{
  "head_dim": 128,
  "vocab_size": 4096,
  "activation": "quick_gelu",
  "norm": "layernorm",
  "norm_place": "pre",
  "positions": "rope",
  "qk_norm": false,
  "attn_scale": 0.0884,
  "bias": "all",
  "init": "normal",
  "init_std_up": 0.0255,
  "schedule": "wsd",
  "batch_tokens": [32768, 65536, 131072],
  "seq_len": 512
}
MLP neurons of a small language model. Each row is named by its layer, matrix (down: output weights) and neuron, and shows model dimensions 128-255. Each number is 500 + 25 x the weight over its row's rms, rounded and kept within 0 to 999. Numbers have three digits each.
A block is one neuron, or neurons of one layer that tend to fire together. After each block is what it responds to, as a language model described it from the Wikipedia text at the highest values.

L2.down2:511500539464495543470540475493471498511470512458483529497510432487469502518469519512485475496504475485499468514503504476515492513519555487547494503502479476428480495465474539496515521482495496516506524514492481497484427517481486497482519534469533481510482471495501513500474511498508470509488493489465486468453475502544503492524518480499530489485519503511471550527518464499518507501518
L2.down122:515489475521493522464481514511498545492486493509458505469493470524559497497497472497467501470499495537534535450490513516512517492534521512495453449564507531505469515475472531513498506542476527520498537499501442509484481487518506474483496503504461525486512511489511480450504502444502515512513480474505548577492512509469473493460491509484497515512497487479501471571505488467498503515507
L2.down501:498495517477446524492512534527508487483447490489539461537486536524506503482501506513505508459503467460552479503514509490518479519460511521559491508521554517510512514474508485471545503509489492457481524454472497508512505432452501510472497499516492492504483471474517482495460478497468520500482489497486464460478531496489455562536491505527497484508486460499526516436532533564524499511457
L2.down721:494491462489505512542549534510513515481500522474469513489497517465488457461506529570467541472484509478546490491521488491488509442501466523473476523490492502486476491482511466477537481519492493489540510512504491508526485490491471435441500495469475510525501491464541485486509512543487507533535501524500529512470513529539525484499517484531469490487508493481531509522484514498565524492528
L2.down745:472485499530504481530501507482477501468522467478493517496507485496496519475483461518504528468478494438536488496506542487522503523506504486485505547523514500485494513464489492483521498559504512483494495489517508473480484511490504499490491551458490487556492490463496476547482483491499537499508464506496497517466509461486520515492470463521470467492480492552545533530501496504468480501508
L2.down948:528529513477522527499489507499504495448547520498480496484501506472482511521540458477520482470495493469500489548492465494474538519501515505482522536496483502467491540521521495481500519484514500497522501516503479502482479526470524502468504508475485475497469469523512514494554527468469509493447481511472519483476527491461528514476490477511504509548540436503481476556512502471500490516504
L2.down1212:462534497507513547514472481465447479464509482517537452563533518498489452471489487494502453509516490493520510536497493509500483483531521512465463516470509502481502518516482502518499529532476508472478509514468495445507527476501500496455491489489441487496497477504524492527471490483493463497511477468514453506501515455492469520510508513467498507565511524511505491472509479507518532483510
L2.down1243:478529486476500483491492490495534539505472533478502537506489559505493497483516536498512551503546529483495552516478497459535515549474501476498539495497533475497493535428515478493505555590474488460510488492431489514494483485484536507501495464491481493496538531506479480485510504449493529515473515516491487495478494498506485564496543471481520478506460529548449478531520465510523493508518
Responds to: Percent signs in statistics. Percent signs after decimal numbers in census and election-result text or tables (e.g. 20.8%, 45.35%), plus table-cell pipes after times, and ordinals like second.

L2.down129:515475477507497505501506510468487470519523521567521498502511546501469524466526536516481464449514546477467476506492509513517514482513532484518494486509510533502482502512493541512513471490478518478494532535492483549523497494500453507497529476528495496507503481498507524531567520503502547518522467492517538480498486505533508531462506496509492543484541526514517498471483540484540444575524
L2.down620:444501456469498528489509456487517452544525504491475520468527512518542498505487461519489447521501525512500517494502539553560458542527524483508477475505566505506505506511498517507498511500529507499496467462507492489474513463561529482511524531527458500500541472506494469519539549484524502466439477446495517547512522466512464514482506489532491496486518511493511520492516457459542510482496
L2.down672:495531459575521515507530506502515475454495499483500498513495489519495463505469525515485481491522532453503508504531476514489481540496489493446501485499501502526502471505535462498547507427530499540499503541502473495552498529473509500467512516514493509500501486520499472555511458515495516488520489484505498511485491470537459501498515520467506496500505481521523514505460475483495486499500
L2.down842:532495474490501521488514490503501523525474522510499522510530520504523529492483538502494498460492506503486481489501483578489481531550448550526497497467530460528473491557467545491490505503552509475518451516539522490518469527484490490459525496549501524507471493522543496468563503539516487529476515528506513521477508489503489506505527478497503529540488512514483451540500496491512531512542
L2.down898:476463441473492493462516541535503509492454504521459515507477513491472494478483518500519491503440506546469482507528504489531512481490491538459511525508511506506534554513576491507490510505521507483491511498459515484452519481510509487513521489476494518513525512517495507494464498559534549550493518499509506466462494455554552495504527526494518504498539514498543498500498501415539493525507
L2.down1173:503482489524537517473532446529492535503460469505503484449531504503535521502514496481538508529499452499514466526486493467495466486509517520514495514507539484479484530456514470511507550488535493528523469477531523473471493495513495497513500506524494479518493543455524463480513505510512505491455524476478496491506466491484466523530526489480487465477543505514485488494502467481529520472510
L2.down1333:567501511488522492467477462457517524489479526534499520495466489473479458516498504469490475479503541456487515532499507500464487509519516507504506492520544512503481433476543501508510490473536474529492461523456490546528476471518501454518511508501488528491522486485511485490482493501501495495485470479492511493540488529495467523497508513496517536522486493485545526504486490489513458476494
L2.down1391:506496436522478505514491457509474479474506520456547500542500486541493522492486521519507490501491494421503486546479478498506476469547496515529498519515502465479514456532488539542482517535514489491508502512471495485476510495493479485518535553461500499493512517508499498507538483467524479551508513477527536484482502485501505565518484499498487512480496479527493491510519546477504509481543
Responds to: Of in fixed noun phrases. Mainly " of" after a head noun in set names, titles and phrases, e.g. School of, Member of, team of the year; also mid-word fragments like serv-e, ret-ire.

L3.down116:496490391515520520519509498523500519533511499479524504466502505494505514507483519533477494501461524538492448512507494527509468521499477532507494516499515516522512499510525507514549514473489499479474506507456515481525519469458441484491462554535482466502513516546464515462464511498487501512471508483485539489499503492514477520506502508521457560480534496510488506464511472470530505501502
L3.down301:481493537544515493474554496467533460497485482528488473503500494457463527475510504480512502476482545527538518534557525468518503522523481492515485514525515501515499510518512463502506436519523541529501491499483495490492486496473487430505521530489511517494524528470517491482465497484503498464513521498510495493494485493488493507497542512500533496509503480463440500483548469528491525474481
L3.down1027:504503491537476519492455511552478505461466534507527499514544490484480495470488474545477469496530462506490451501516485466511528519496519499476483497523509523511505493491503483487477514466513575505449495576478459521540531527500473514547480480489457471550518501503504509487507481515534481505507454514525507478498535511470514464492482487525467489536519510492509532509508541480500533450547
L3.down1158:520549570510493489523520537461485503513529506525478510538509464544482493517515485496472506501491488475484507510486521504493489504513524511531508498521487523498494524495467500477484489533549521477481500481537518505492497473525507481462477439520472521460558518480493508488522510472521563494522512483513467502518448488432499506490472537518493487561524480460512495468468483491541481467477
Responds to: Percent sign in statistics. Percent signs after decimal numbers in census and table statistics (26.9%, 25.0%), weaker on quantifiers like some, any, much, many.

L3.down322:473495493514531463510525508479487449517498476493479522487466504502519509486493515529506472485488518529474539531524495525526493472513500515544471497504467482537494486487504538495484486484511498440532449510545484510505495504424510519552562504519482500501474461509504511551495457467473502499529530479478535520500493519504512536527523513518492521467518463466482522494522491503500512493483
L3.down1244:535423461494522496475496472471535504534525488540524468485473513467531475492517497503498485486514531466473475484519523516534490518525484498502499488453530530480485522515467515492463517548479520540517461489479534520493493466516498510544460460501492459492463543522522503529518475517522464470518469512470526477485506502504465518578481483503557552533500505513478484498461536450517498536475
L3.down1485:523525398490514536502487459479525484499507534487461550537477501496533464539520516478505488478480522522473508487507483502546479529459467481521510481482466476489537532493484506485478478527523516528488496489489520518505496477512504497482519492474498523550518559514480487487475501511561510527529450479502506485491518501500450496490507546498494520543474527474497501492556520538473456500494
L3.down1504:514516475508545518531471510514511512510494523496498484536495526474459490517514516454519477491509469520523451466498505505461496494525501493479480510548499502515485504436537487503493507491508456487501517487486495536484493503508524496516524552501453501497477512505503477492446514489548503511501511444481493481480450476494503562537479498473498512505486464515542468494485507513471523484530
Responds to: Mid-word subword fragments. Short word-internal pieces in the middle of a word split into three or more tokens, such as app-ell-ate, b-ab-ies, fre-qu-ent.

L2.down283:498541548493504496527543481498511438509543471523455470499496502460482511531508496487494480488472454481521473495526476501479519490468558509461554487495516473467481501500474542531486486497512511490480503476498455507552507484480493503405537523549481518484480499508462486454502493544511511466507486516506507472517535473538521515528463504489502496457506487488490503523492503539504467491514
L2.down458:524469453497516475517504475493477506476486545471489484522492522494502519536513528556504531488508459526521454547478502520469488492492492474501467502483480513473502494529512464528535509448513482497475476505512491467510507509485512514506486478500494499522497496500498502455555487534489490490492505520497480491538459484538513498499489494471509481475472515476475465487530492524524527538462
L2.down663:506498525522493510469496520467513508527429480511488493512481506478543498514471503491518485519501499543507483512550526466493496509482474527528482502550509474487545500446494461481538466512465482515487493481524506491478457498489507521452504510491521500449490555520513498512477490572537530477497477468547478471532499492513478517486481550490518509521542465507517519500498503468531499518481
L2.down907:543465497533508450545502505519486476486486476492511500496533467512522526514512495480523546520502514495502521508478518467458478527462507517476506520502512496455467526472469524473525497499539518467522440543576529539479462508523484491488467473470535441500534496504527538523531494471478521480468509509533478473543543532542471496483471461517494516454479521465529507543529540492517525468503
L2.down924:527510493489512507477474521465467473497497472477531502467495510538525541498461536472469511510502491465526528546516510489497440511530524506500495484541494485566514516437486513465467546486498460531503507521523502483516483509520508528496498552477457491519520506519489555447494550482464541507529508522466534504455493476493516500513467494473499470449493522500454527476506489540481510519479
L2.down928:496488466512496498528507515470458477508519483488533543494493528496489521501462489496457474455500507518484510528488540480507517500510477468498548466485458460492483484504473490512493538500501529536478518493492472497480577507489516486514514560439485508484471466494515482464516556489480492466526520489502498520544459454507529504481496518485515493479498492534494499464479521493490524517482
L2.down1166:437533402536506487492491502504495512523474447519489524491502518472527487491526527486469540488520472528475477529497531518490499502509484526524566500500509520523509509463469522470439489520501533489500495518501480489493490540500496475499531488492489492502552474491488539469465498471506513518504435494534513451526494484493521451510501531519539525491473512505551496505521475487524478517455
L2.down1420:524463496511499503519452523482547478485466488490475498504518487476443534485483532527497479484473469492481521503506470480479502516524445517484512505536458492503484493448479532496517501526499505494482494505554504498474504497496462516488519470503585522445524526531539515510502534492519484547444449505510541487488489522484483527490512507508514529512474463541505518536510443525506473470537
Responds to: Mid-word fragment after b. Second word-piece of a word split into pieces, especially right after a leading b or B, as in b-ur-ied, b-ud-get, b-ure-au, b-oun-ce, and feat-ure.

L11.down1110:540496557525555490491496512490522526444492486552469504463482501497469483468472514523493488499495529459517445508519489505541538474477496503510513506463523504501476462489514488483481524547532500510456501520452479495498482500512525488550481482505460495536535533474530517488491526491468496483491489495510471534452455554508484488485483521507477467514492546453510481468519465462476491542502
L11.down1242:448486446478469527533522492506506524500515508482445523481557515511516480461465461526539504480491520513461494484502466508488504504519493507539480510491510511453528487514507515490484476541479518518476499492525532476489495443478520558512500510476530509536479496483509496512521520521490504526474495490502534487510504471539523505539463495528504523481478457534511537517505522479482483471492
Responds to: Table cell endings. Last token of a table cell just before the pipe: a % after a number (25.0%), a ) closing a value like 29 (1.1), or an empty cell; weaker on stray mid-word pieces.

L3.down431:502486443537476557505491467482504460456492495500483488507461485534502496491506465506479485507493567468477509494510524476496501489491510469506468471500506512482489462480517478518501551541496499506528568457503539547495474523504538486478488531526499535443483496533531488513476475513491525512489481496522467472502486476516502486459481459488456524458550527486443455506521488517463462504479
L3.down591:505493469489502522486505445486527462506508511476494524496539438518468476499493493500494482478520494490508474517506514512460535478453509509466530510477488515510498518461481518512485485493526461480511554524444497482489502503477491502477510500489493482535521499562486511476492521487506479479524487474535525507509525473453485486525517501475491498466530511506516532477510517525503474484496
L3.down798:519502490547517556521517465514480515442510524446504503533509526504480462525503472516490455529521540470494477506448477464475448512497467496491481484487513503506524490476478497521499499508496477460498486510435460477486481502491490516518480537506510503471483539495486506546502526555469496435514478506540496467474484484524483487500495492473494535508476507459497463513468538481494512493493
L3.down1123:510487474544480508465529509448507495508497508517502458547482515508489491480525515522487485544484479512497526548494470563542505498505464498493506467539513500487528476533549480503462482493505510514471537478488535511523498541457502545481543522526478495525508494500501501525544502437529477509476553488540491532470491497498488518456524470462535470524485486474553513468487494461513482497478
Responds to: Postnominal "of" in names. The word "of" right after a noun, strongest inside titles and names like Player of the Year, Hall of Fame, Brigade of.